Weights of a small transformer language model: RMSNorm before each block.
MLP neurons of a small language model. Each row is named by its layer, matrix (gate and up: input weights) and neuron, and shows model dimensions 64-159. Each number is 50 + 10 x the weight over its row's rms, rounded and kept within 0 to 99. A neuron's up and down rows have the sign that makes its largest values positive.
After each neuron's rows, "fires after" lists the tokens most often just before its 100 highest values on Wikipedia text that the model never trained on. A number after a token or word is its count.

L2.gate97:55 62 41 53 59 57 54 56 33 56 47 42 52 40 47 53 38 45 34 37 63 58 47 38 44 52 35 58 49 44 58 42 55 42 38 41 46 59 36 37 46 51 54 50 62 55 64 51 39 53 48 44 75 42 41 41 44 45 58 54 46 51 49 60 44 43 57 53 63 50 74 47 60 35 44 42 47 38 52 31 51 46 45 58 49 56 44 62 45 41 59 48 37 70 45 59
L2.up97:44 34 42 45 46 52 57 56 42 42 46 50 53 47 65 60 46 50 39 73 60 55 37 35 42 39 46 42 40 65 66 55 47 71 48 51 37 42 50 57 56 42 51 59 49 44 66 65 58 46 49 48 50 36 32 41 43 36 54 68 42 47 66 47 44 36 38 27 50 51 73 45 69 39 52 50 47 48 36 63 73 37 52 60 47 50 66 35 32 43 48 48 70 46 54 52
fires after: " n" 32, "S" 21, "j" 19, "i" 16, "ec" 5

L2.gate272:52 64 60 67 66 61 43 63 51 49 49 51 37 59 64 60 50 59 47 52 37 42 71 63 62 49 52 66 45 41 53 61 57 54 51 48 50 28 52 46 35 53 59 57 74 50 63 55 54 75 61 54 56 38 57 51 58 53 53 40 42 50 54 65 46 46 44 47 41 53 45 39 25 39 44 52 61 61 54 60 53 46 45 55 47 55 54 52 37 47 45 39 60 48 36 56
L2.up272:42 66 36 36 51 47 32 47 46 50 53 59 56 51 59 41 64 57 45 34 47 55 62 40 47 32 52 38 43 69 43 51 68 41 45 37 32 58 34 52 52 54 55 31 52 45 38 50 54 52 42 47 31 46 74 56 43 62 55 53 34 57 45 63 63 45 37 38 45 58 48 61 51 46 64 39 50 36 50 47 67 48 65 48 42 42 55 43 42 59 37 54 56 38 53 47
fires after: "ab" 21, "ot" 16, "ic" 12, "in" 8, "he" 7, "g" 5

L2.gate328:59 57 53 45 50 59 39 51 68 53 38 57 57 42 58 53 36 59 45 44 73 35 68 62 54 58 45 55 40 43 48 49 50 44 63 56 42 51 49 80 60 29 38 46 59 62 48 53 67 54 55 45 22 29 50 61 50 57 45 38 47 52 45 34 50 30 53 39 61 42 61 41 42 34 49 62 49 58 45 53 52 43 35 65 52 57 60 31 52 41 46 40 66 57 49 69
L2.up328:52 54 52 41 48 47 41 40 50 70 39 42 59 59 36 50 50 39 34 48 40 45 66 43 52 46 29 35 60 56 55 50 44 40 52 49 54 40 43 44 55 66 52 48 52 53 49 63 53 55 52 50 54 57 42 39 41 63 53 58 40 66 54 56 32 46 41 35 42 38 43 59 42 49 24 57 58 67 38 46 41 45 73 55 44 44 44 41 55 63 56 58 59 42 51 54
fires after: "m" 39, "em" 27, "t" 16, " f" 4

L2.gate224:50 56 47 63 65 59 53 67 30 34 58 55 49 42 68 60 38 45 55 62 45 49 69 44 47 52 44 48 46 42 49 44 44 48 53 41 40 59 45 80 42 55 55 59 43 43 42 41 49 38 37 45 35 46 49 42 53 48 56 27 55 48 47 54 44 64 49 51 34 45 53 49 55 46 28 67 39 33 49 67 44 71 65 51 44 51 58 54 44 45 64 58 54 69 60 67
L2.up224:39 46 56 61 44 65 54 47 35 33 41 63 51 59 54 50 54 35 44 60 47 31 61 54 44 62 39 44 53 47 58 37 30 52 48 50 42 34 65 48 49 38 42 70 42 40 44 40 47 55 38 38 44 49 58 52 48 41 48 27 59 63 37 54 45 52 44 53 43 54 43 53 58 48 29 62 33 61 55 63 37 58 56 48 32 66 50 38 40 50 60 55 54 47 67 46
fires after: "iv" 43, "v" 12, "d" 12, "ar" 5, "at" 4, " D" 4

L2.gate257:43 51 42 48 58 50 34 68 52 73 48 50 51 49 50 45 49 44 55 58 71 51 40 37 36 54 66 63 46 58 54 60 43 62 52 33 47 52 65 63 55 42 53 51 41 60 39 59 40 55 48 46 64 55 55 43 39 48 50 50 45 55 63 57 57 45 21 47 63 54 54 43 51 58 62 57 46 62 48 69 54 60 59 60 48 61 59 54 39 30 66 36 62 60 19 58
L2.up257:53 38 54 61 41 39 51 33 64 38 60 49 49 57 52 53 46 44 77 41 58 41 47 46 41 56 48 42 48 46 48 46 39 58 65 45 56 39 49 51 62 40 50 55 52 50 27 50 68 68 64 77 47 61 60 45 47 41 36 63 40 54 66 55 63 54 46 39 47 68 39 48 52 61 65 57 48 56 64 47 49 49 51 62 56 49 39 60 41 50 59 55 43 45 60 49
fires after: "n" 19, "y" 16, "u" 15, "m" 8, "im" 6, "erv" 6

L2.gate107:44 52 34 64 63 37 54 44 52 44 53 39 56 55 55 46 57 50 58 47 34 65 65 44 55 60 44 40 56 36 45 56 42 55 50 63 41 42 62 48 48 52 54 45 58 62 37 52 50 46 32 44 54 49 55 63 73 50 53 40 55 47 51 41 41 42 49 50 39 61 50 43 40 37 37 45 55 46 26 64 55 56 48 45 57 49 59 57 62 23 62 50 41 52 39 42
L2.up107:43 43 53 43 57 60 43 59 47 48 58 44 56 50 57 53 57 53 33 31 55 44 61 34 42 46 51 45 50 55 55 50 55 32 66 41 36 68 44 54 62 37 46 57 47 42 37 41 53 26 50 54 53 54 41 32 68 39 45 54 45 47 47 64 54 50 57 45 34 67 75 67 53 47 51 62 51 52 40 50 48 43 61 40 54 33 28 53 55 50 59 28 52 52 60 33
fires after: "ou" 18, "l" 16, "ign" 13, "iv" 10, "ac" 8, "at" 5

L2.gate175:47 63 37 38 65 44 48 45 59 39 52 48 68 60 52 53 46 45 41 59 60 52 53 42 57 56 38 43 50 54 46 52 60 30 34 60 55 36 51 52 49 55 66 27 49 71 57 53 44 38 37 53 45 39 47 41 59 56 50 32 66 42 61 52 36 51 43 41 82 40 55 44 36 55 40 52 58 65 67 58 48 57 52 49 55 68 61 45 54 37 69 41 44 47 54 41
L2.up175:45 38 34 55 57 53 61 48 72 63 44 46 62 53 35 37 68 34 44 38 52 45 47 47 49 67 33 37 38 54 51 55 52 38 41 42 51 51 52 48 58 52 44 36 49 41 51 56 39 41 39 38 30 46 59 43 67 44 52 46 50 50 66 53 54 41 62 42 61 53 48 51 49 64 42 70 48 45 43 68 43 53 66 24 47 48 55 51 46 40 66 42 63 53 39 53
fires after: " W" 35, " O" 13, " w" 12, " o" 9, "t" 8, "il" 4

L2.gate115:49 36 55 48 64 49 36 77 52 38 59 73 49 45 65 47 67 38 50 68 63 40 38 51 57 53 44 49 58 58 52 49 35 53 48 58 60 60 46 70 55 56 43 62 41 66 53 56 39 59 40 44 48 50 28 46 51 42 40 45 53 53 56 45 48 46 34 52 57 45 41 46 38 53 47 58 56 58 65 52 50 55 38 39 61 40 68 55 60 35 63 34 45 54 20 53
L2.up115:72 53 55 43 39 69 43 55 55 33 42 60 54 46 48 51 45 52 40 68 51 52 62 58 51 53 51 67 55 68 49 46 63 52 63 37 56 53 40 47 39 53 41 46 44 63 50 32 62 47 57 66 31 46 52 66 47 40 46 63 55 52 35 59 72 48 55 59 48 54 44 65 48 38 69 50 58 38 36 56 19 44 37 53 48 42 61 43 43 36 37 50 34 55 67 58
fires after: "id" 32, " b" 13, " n" 10, "n" 8, " k" 7, "r" 5

L2.gate88:69 76 66 61 52 45 44 59 59 46 47 50 44 40 73 38 40 56 57 58 41 55 47 54 40 43 50 47 72 43 62 43 44 61 58 42 58 56 52 61 58 42 49 54 41 46 50 51 56 63 38 52 52 62 30 54 54 45 40 56 46 46 47 58 38 39 34 31 48 30 52 37 39 58 47 59 77 58 37 48 48 52 56 64 44 42 54 66 50 42 37 42 35 61 47 67
L2.up88:59 73 47 47 50 53 57 52 53 35 37 47 44 50 69 55 50 44 57 39 51 55 44 59 40 45 42 57 57 55 54 65 46 43 50 43 61 52 51 59 66 53 30 58 56 47 56 64 50 68 37 53 67 60 51 45 39 53 52 51 61 60 50 64 30 43 42 45 52 46 47 45 56 63 47 60 67 55 57 30 46 55 66 59 61 51 44 60 47 47 51 44 34 41 51 57
fires after: " B" 20, "ad" 14, "ok" 12, "ak" 6, " K" 6

L2.gate206:64 28 68 41 57 44 57 52 64 54 69 41 42 39 49 39 53 59 49 58 56 44 36 53 53 45 62 38 50 51 32 46 42 61 47 52 54 66 56 77 44 49 39 65 58 50 38 64 46 50 52 70 64 43 39 52 44 48 57 49 35 48 54 67 37 43 53 44 46 56 50 62 43 58 55 60 47 45 38 30 34 43 34 62 57 54 65 65 65 37 48 48 57 47 36 58
L2.up206:51 49 31 53 55 65 40 39 52 39 83 46 44 44 45 54 26 48 40 46 50 37 51 36 46 55 55 34 45 68 58 41 50 53 47 37 54 60 60 70 40 51 51 47 58 47 35 54 44 30 52 64 40 51 36 25 44 58 62 43 37 59 56 52 41 40 58 55 39 45 55 74 66 61 59 49 48 52 32 48 44 52 55 55 66 54 51 44 54 54 71 78 49 39 45 48
fires after: " E" 18, "ov" 17, " l" 15, "in" 11, "ur" 7

L2.gate262:45 31 62 33 51 34 53 58 50 60 40 68 62 44 70 48 64 46 51 62 46 52 63 49 59 48 45 45 64 49 51 49 61 53 55 49 59 55 42 46 55 50 44 47 68 61 43 48 56 41 45 46 39 54 36 56 50 53 50 53 49 27 45 42 48 23 40 35 40 56 39 33 52 44 45 51 53 56 28 55 72 38 65 54 60 60 60 58 51 66 51 43 52 56 45 35
L2.up262:59 50 56 48 40 45 51 29 50 58 36 68 50 56 29 48 45 34 41 37 39 51 38 32 57 49 51 64 72 57 37 73 48 44 27 55 45 68 47 55 55 75 40 49 72 46 49 50 37 54 46 48 57 45 57 66 50 46 60 54 58 37 44 58 51 51 48 54 42 50 40 58 29 58 60 48 44 57 61 54 49 46 45 57 51 45 46 61 44 51 43 39 39 56 59 50
fires after: "om" 40, "m" 8, " E" 8, "l" 7, "art" 5

L2.gate324:42 66 46 54 74 67 45 43 42 51 49 63 56 22 51 47 38 59 40 51 47 48 44 52 42 39 32 31 63 47 51 61 48 36 46 31 61 42 44 53 53 54 48 41 62 36 55 48 59 54 34 41 53 40 51 60 52 47 59 46 31 46 48 55 50 47 61 50 59 48 46 35 49 55 25 57 45 66 44 43 41 29 53 34 30 55 47 55 42 46 58 52 37 71 55 60
L2.up324:35 61 43 44 56 70 39 41 49 46 31 58 47 38 55 53 52 64 39 49 49 41 48 39 32 48 45 28 66 61 46 51 46 33 34 44 64 45 52 45 59 56 45 67 61 34 45 42 51 47 33 52 62 38 67 47 58 48 66 37 52 56 59 41 64 43 60 66 54 46 60 43 47 65 27 55 25 55 48 37 49 53 63 45 33 54 49 45 57 62 44 43 50 51 52 59
fires after: " o" 20, " " 17, " O" 16, " J" 9, "w" 6, " of" 6

L2.gate171:53 49 58 46 61 53 35 42 44 63 42 47 42 44 38 41 49 43 62 55 68 61 65 35 49 54 59 60 45 40 63 67 41 61 59 54 48 43 39 59 51 63 59 52 50 49 43 45 54 43 41 45 72 43 38 44 33 47 45 49 65 51 73 40 53 55 54 45 74 69 47 66 50 59 54 51 61 42 45 51 52 72 50 54 47 58 66 66 60 51 47 62 46 57 65 48
L2.up171:42 37 55 39 43 39 44 58 49 40 42 32 50 56 43 65 59 30 56 43 54 40 51 46 57 41 33 50 56 45 39 56 47 45 61 63 58 49 41 37 85 57 66 45 54 56 48 39 38 33 51 47 47 58 62 40 29 59 65 48 72 38 31 53 38 45 38 51 53 48 46 57 36 48 48 45 42 51 44 71 50 51 53 35 58 68 48 58 50 51 53 40 59 50 36 53
fires after: "os" 20, "it" 17, " " 15, "at" 12, " is" 11

L2.gate180:41 45 43 51 52 42 57 51 58 40 55 40 51 48 35 29 46 38 51 63 47 45 41 42 67 50 39 56 40 39 64 50 53 59 46 63 41 54 43 43 64 66 50 29 52 51 52 54 47 62 51 43 44 31 33 45 54 49 73 64 66 51 60 37 49 46 56 40 58 60 47 54 38 57 37 54 37 44 59 49 56 56 42 42 51 51 62 55 56 53 37 49 62 60 36 38
L2.up180:51 64 48 45 50 56 55 56 53 58 47 50 44 46 44 57 58 46 49 36 53 72 74 49 77 50 57 64 48 40 47 59 49 44 50 61 47 55 67 39 62 47 55 45 49 68 55 42 50 49 53 29 67 36 63 49 69 49 62 56 44 52 34 32 51 47 53 37 54 64 48 64 30 53 54 60 42 63 57 57 65 58 49 40 61 32 70 50 56 30 35 47 59 47 38 59
fires after: "ion" 27, "il" 18, "as" 9, " ex" 8, "ork" 8, "ent" 6

L2.gate277:58 50 37 51 61 46 58 42 47 50 49 44 51 50 59 50 51 65 64 55 39 65 62 48 64 51 42 63 42 24 47 25 63 59 40 39 44 33 51 51 33 65 66 52 51 69 64 39 55 34 25 56 62 41 55 49 53 45 53 54 55 37 39 64 57 60 51 56 59 48 44 42 58 53 32 49 44 66 42 50 44 57 61 56 42 31 53 48 62 64 76 47 60 63 72 41
L2.up277:51 57 50 57 53 59 46 42 49 42 36 38 53 34 39 48 50 58 51 35 38 41 43 44 54 59 30 61 60 38 64 67 57 59 39 70 61 52 54 62 52 36 42 51 50 50 52 56 50 46 27 27 64 56 50 58 47 36 58 54 74 59 50 43 49 53 59 38 66 60 39 53 44 51 45 23 29 49 30 37 39 52 56 53 43 42 36 57 61 33 51 59 74 52 41 41
fires after: " for" 23, " s" 21, " to" 15, "or" 8, " in" 6, "id" 6

L2.gate77:43 49 57 59 60 58 45 37 40 65 71 57 49 48 38 49 44 68 61 59 27 56 48 61 52 35 39 39 51 47 43 53 45 18 53 53 61 34 51 38 38 63 40 51 55 54 49 43 52 65 50 54 56 45 56 58 56 69 55 28 50 55 34 49 40 57 52 44 30 37 58 54 62 68 49 41 59 46 36 45 59 41 41 53 35 44 35 50 40 45 46 60 69 46 50 54
L2.up77:33 51 46 49 47 32 42 55 56 53 70 53 61 37 62 65 46 47 39 54 46 59 54 42 48 31 39 58 46 48 50 65 46 51 59 59 56 57 45 56 60 36 47 54 50 82 41 49 55 43 66 48 48 66 48 42 59 53 51 73 55 52 32 51 59 40 29 52 63 50 56 55 37 59 60 33 40 53 61 38 39 51 46 54 69 59 40 65 62 55 46 62 48 55 49 43
fires after: " E" 26, "ang" 13, "ct" 10, " I" 5, "he" 5, "in" 4

L2.gate270:42 36 48 50 64 59 55 57 51 52 52 58 54 46 63 56 68 37 48 49 56 35 52 69 51 41 38 52 53 43 47 67 49 62 60 57 60 54 54 69 46 35 49 49 45 57 58 56 61 54 55 40 62 50 54 49 57 49 31 53 44 33 50 44 46 38 57 44 69 38 53 33 48 63 51 61 61 39 46 61 40 54 51 22 45 68 57 37 40 69 50 59 48 59 60 43
L2.up270:53 52 61 40 50 49 57 64 48 57 47 45 53 48 48 53 57 20 62 47 70 51 66 43 42 44 38 38 51 57 45 35 39 50 55 52 42 62 37 54 76 43 37 45 62 71 49 55 53 58 52 58 36 53 47 60 41 33 37 42 53 52 41 44 41 46 62 56 56 47 59 23 56 45 64 62 54 50 52 58 45 60 52 55 45 40 63 44 58 52 51 54 55 57 35 55
fires after: " m" 32, " M" 30, " G" 12, " J" 11, "m" 5

L2.gate399:50 53 45 53 51 37 30 53 53 44 42 59 51 49 46 42 45 48 38 41 63 53 61 40 48 48 72 68 66 36 44 52 60 60 61 54 67 29 59 42 69 62 42 51 83 60 38 62 33 57 54 52 49 46 44 43 52 54 39 52 54 65 62 45 53 46 44 49 42 41 38 54 63 43 51 48 50 70 43 62 55 42 60 54 53 35 47 40 38 60 38 43 59 51 36 46
L2.up399:37 57 40 60 55 43 32 46 52 58 62 40 61 60 60 43 41 69 40 60 54 37 44 47 45 65 34 43 68 59 60 46 50 62 53 48 64 49 45 46 36 39 67 51 52 59 67 37 52 58 70 53 55 48 54 42 43 49 50 45 45 61 52 47 54 69 58 54 53 58 33 47 45 51 44 33 40 51 41 44 57 44 49 39 57 27 39 36 26 43 45 48 69 42 52 73
fires after: "n" 19, "at" 13, "ber" 12, "is" 12, "g" 9, "et" 8

L2.gate213:59 60 46 58 64 57 51 59 55 61 53 46 47 33 51 37 40 39 61 50 42 62 39 46 51 52 42 52 37 36 52 39 59 63 40 53 40 48 50 55 42 54 48 35 68 44 51 57 67 60 39 50 62 59 39 58 45 39 54 44 45 63 68 44 33 47 39 28 47 57 57 31 70 31 69 48 39 51 41 65 42 40 62 37 38 35 47 45 46 53 65 44 50 48 53 43
L2.up213:41 64 43 44 63 56 53 48 51 30 55 52 50 59 52 54 51 42 43 46 63 51 44 41 47 66 58 58 65 79 50 58 51 51 42 47 52 51 50 56 58 40 56 45 55 56 49 25 51 69 51 37 66 34 39 44 53 51 69 48 55 52 48 56 51 38 53 46 54 35 55 45 55 53 53 43 54 67 61 56 48 53 56 42 42 46 63 47 54 51 56 36 53 54 58 32
fires after: " n" 19, "r" 16, "ent" 12, "i" 6, "in" 5, "er" 5

L2.gate271:42 55 65 60 52 68 57 47 42 61 50 50 56 40 43 53 49 69 43 60 39 48 71 48 60 48 56 64 50 38 45 35 48 50 50 25 54 49 55 36 67 58 34 59 32 51 64 50 62 66 42 62 45 60 54 51 37 65 64 53 50 72 32 33 55 55 53 57 35 44 68 58 54 50 55 62 56 40 31 49 54 45 60 67 41 34 57 57 55 52 35 63 43 50 53 49
L2.up271:64 43 58 53 52 44 61 29 49 50 70 44 48 43 49 36 45 52 53 60 63 35 38 51 57 68 44 44 48 58 44 50 74 48 39 42 52 56 59 49 48 46 48 51 61 47 46 59 44 44 50 52 37 59 44 62 36 48 40 68 64 61 55 59 60 41 55 64 40 34 48 76 45 45 43 52 68 53 54 50 36 55 51 49 45 39 40 44 38 65 66 36 45 54 50 37
fires after: " s" 30, " S" 25, "s" 14, " B" 12, " C" 7, " K" 4

L2.gate226:57 36 57 38 60 44 39 46 38 51 62 57 42 48 48 41 61 55 48 69 29 46 55 41 70 50 63 55 65 44 49 63 63 44 69 46 62 58 46 51 43 62 55 60 54 44 55 46 47 28 55 57 33 56 57 48 56 57 46 59 38 55 58 62 44 39 40 53 39 32 52 57 45 57 34 65 44 56 45 60 36 51 39 25 50 35 51 45 45 51 36 55 39 58 56 68
L2.up226:50 71 54 38 39 34 51 31 43 33 39 49 57 64 39 57 62 50 60 68 47 52 38 44 57 51 61 53 50 52 63 52 44 39 48 46 40 62 40 35 49 59 42 36 76 55 53 48 33 52 58 69 59 61 59 50 49 65 46 32 48 62 61 51 66 56 45 43 48 65 40 65 36 53 54 57 41 47 38 43 62 60 46 57 61 35 60 38 41 36 52 56 61 41 40 55
fires after: "s" 23, " " 21, " ex" 19, "et" 6

L2.gate57:62 52 57 52 55 48 48 51 54 44 52 46 45 35 41 49 45 43 47 70 74 44 40 34 52 57 39 59 66 62 54 31 45 55 55 45 48 49 52 64 51 53 45 22 38 49 51 77 45 37 52 41 52 40 46 60 54 58 56 48 58 34 68 49 49 40 39 44 46 38 56 69 40 62 38 52 48 49 46 58 55 39 52 44 52 49 71 51 48 34 45 40 37 52 50 33
L2.up57:36 53 41 47 57 46 55 57 38 60 39 52 44 39 45 46 51 54 55 51 44 58 60 45 43 45 56 47 57 57 43 23 59 67 27 33 54 49 60 45 59 56 55 32 54 44 41 58 68 51 39 42 66 53 58 41 48 56 35 33 42 40 44 52 48 68 36 48 45 35 52 52 47 50 58 35 34 42 29 63 43 54 44 49 61 47 47 47 45 47 45 63 44 35 58 51
fires after: " n" 32, "e" 7, "n" 7, "ou" 7, " w" 6

L2.gate407:47 42 60 67 52 41 49 49 59 37 33 54 49 33 53 32 39 49 65 46 63 71 43 22 56 40 60 48 59 64 26 43 63 48 61 57 45 68 54 51 50 64 45 58 50 59 49 63 51 52 59 42 70 54 44 52 35 62 48 49 59 48 51 61 59 32 56 34 45 61 71 63 59 38 51 50 48 47 43 50 51 59 54 72 35 39 65 47 51 65 45 59 44 61 56 56
L2.up407:45 36 58 70 52 59 42 53 53 40 53 55 65 40 41 47 44 49 49 49 51 68 44 29 45 31 57 42 50 57 50 43 60 45 49 27 48 50 50 41 46 50 33 42 64 52 49 42 53 40 51 53 35 43 66 59 53 32 59 74 55 46 38 49 63 38 46 52 49 54 51 67 54 56 45 43 42 52 47 68 43 48 60 62 57 50 69 71 52 49 45 46 41 60 50 48
fires after: " n" 17, "al" 14, "ent" 10, "el" 8, " was" 6, " is" 4

L2.gate39:60 58 43 33 65 42 57 45 48 39 66 40 53 45 38 23 48 53 43 43 49 59 68 36 38 49 60 48 48 50 39 41 59 54 48 47 37 40 40 41 42 50 52 51 46 48 65 49 59 54 35 37 56 63 40 46 36 51 43 34 50 59 38 32 54 31 37 45 45 33 39 57 51 66 51 55 76 32 47 51 44 46 44 46 44 59 67 52 48 53 42 55 49 59 46 59
L2.up39:47 57 58 45 52 33 48 35 60 71 50 25 45 49 34 39 51 54 51 58 65 41 53 54 58 55 50 31 48 57 32 37 50 60 35 44 50 64 46 41 45 66 41 49 45 58 39 54 56 54 33 60 46 62 30 36 60 55 50 41 62 58 36 69 52 43 36 38 33 65 51 49 57 62 52 41 54 46 33 34 36 33 41 50 49 44 62 45 56 59 45 55 57 40 40 56
fires after: "t" 35, "e" 25, "ou" 17, "ud" 9, "s" 5, "ot" 5

L2.gate215:48 71 59 59 60 59 55 38 46 50 66 58 58 45 54 52 60 44 53 37 65 39 55 42 40 51 43 51 40 68 64 57 65 58 56 47 50 36 48 56 57 44 39 34 44 35 49 30 33 56 32 58 52 50 60 48 59 50 56 31 43 54 65 46 48 51 30 40 34 57 60 40 65 70 41 49 45 68 53 38 44 41 59 54 65 56 47 58 35 46 70 42 43 46 50 66
L2.up215:34 54 43 72 50 47 45 33 45 54 51 64 59 35 61 62 77 53 50 56 47 51 51 39 45 34 41 42 38 45 51 62 56 73 42 36 46 52 58 40 40 41 42 47 43 53 54 61 57 69 61 40 53 28 55 52 54 55 51 48 51 70 53 43 54 50 29 33 39 60 55 47 43 67 68 33 56 47 56 40 53 46 59 57 34 57 41 69 41 40 51 61 47 44 43 45
fires after: "o" 19, "r" 10, "i" 9, "m" 9, "u" 7, "a" 7

L2.gate141:67 67 42 57 64 50 74 60 49 47 56 53 49 34 44 55 40 53 44 57 59 44 51 57 57 32 45 61 46 21 58 35 40 64 44 26 57 42 56 50 55 45 56 34 36 74 43 55 44 51 45 48 48 48 39 60 63 53 45 67 58 63 48 43 40 48 48 51 67 36 59 36 39 54 37 55 51 43 31 55 41 45 53 47 50 50 48 44 63 46 60 54 52 62 59 60
L2.up141:48 56 48 53 53 59 54 52 62 43 53 55 61 39 35 53 46 36 49 75 54 59 38 42 51 58 46 54 58 41 57 50 58 70 49 45 49 35 55 64 77 39 46 55 54 69 53 49 60 59 68 44 44 53 53 62 47 63 41 61 60 52 39 30 46 37 61 44 49 67 56 34 50 59 45 43 47 55 50 61 49 61 58 73 57 50 40 47 70 49 50 55 49 50 56 48
fires after: " 1" 36, " 0" 18, " 2" 13, " 3" 12, " 6" 7, "ad" 5

L2.gate216:47 66 39 36 59 36 53 35 42 33 54 48 55 52 53 50 55 48 46 40 35 55 54 47 38 53 64 62 61 51 31 22 49 62 47 44 41 42 55 42 33 42 63 34 42 58 61 51 45 47 36 61 59 59 31 47 48 31 51 36 65 65 61 47 53 59 49 59 59 45 46 47 52 45 38 56 53 49 62 44 50 51 47 57 46 61 57 50 51 45 48 61 48 50 51 45
L2.up216:54 40 50 31 53 44 39 53 39 37 49 44 45 57 45 76 45 64 37 44 30 46 55 43 36 34 49 53 44 60 55 42 64 74 54 39 35 58 42 32 56 50 47 46 63 67 68 62 43 42 39 62 39 49 48 55 54 63 52 58 62 41 77 32 51 77 45 53 68 54 50 40 53 45 44 48 45 35 73 49 45 45 41 57 49 40 54 36 46 56 63 49 60 53 50 46
fires after: "i" 29, " to" 26, " for" 10, "an" 8, "d" 4

L2.gate64:56 58 67 54 61 52 64 54 44 61 51 43 48 44 55 62 75 47 46 48 68 44 54 47 46 33 61 59 41 56 66 46 44 43 54 53 51 66 56 66 52 31 39 50 49 46 43 42 48 38 55 51 67 60 28 42 58 30 41 35 50 60 47 50 61 49 50 52 47 63 51 60 49 64 53 54 72 23 39 52 33 67 23 43 52 56 64 59 47 50 49 63 40 69 33 74
L2.up64:37 37 58 43 55 56 68 52 36 42 54 52 53 39 60 55 57 43 70 57 52 62 46 42 46 54 42 33 38 69 57 42 77 44 40 60 57 51 54 61 44 54 47 51 69 47 54 17 46 59 49 32 58 45 40 44 43 46 48 57 56 42 45 52 67 51 60 38 45 38 62 45 60 43 43 53 63 48 34 55 46 58 45 64 47 52 40 51 51 48 64 43 49 63 52 47
fires after: " M" 25, " m" 20, "le" 14, "m" 14, "v" 4

L2.gate207:57 56 38 55 58 36 46 35 45 39 58 55 49 56 56 42 41 54 69 36 38 52 60 52 60 48 37 28 43 42 56 39 72 45 46 38 30 53 50 41 58 58 70 38 35 52 50 34 51 50 38 75 50 59 63 55 64 66 37 42 47 48 53 37 32 60 54 64 60 35 39 38 45 45 41 42 47 41 55 42 29 32 36 46 52 61 50 50 45 48 66 49 60 56 46 36
L2.up207:41 51 41 55 53 39 40 49 55 42 64 48 44 56 51 51 48 56 60 51 51 32 45 77 25 59 41 48 61 53 62 53 38 50 48 64 52 27 41 38 34 38 60 53 68 64 45 39 54 62 37 63 67 62 47 62 54 38 33 49 46 34 46 40 52 62 32 36 43 69 53 41 61 68 39 51 48 42 42 62 62 42 43 43 52 70 39 53 50 45 45 54 52 54 58 48
fires after: "he" 26, "o" 10, "cl" 10, "ro" 9, "r" 9, "st" 8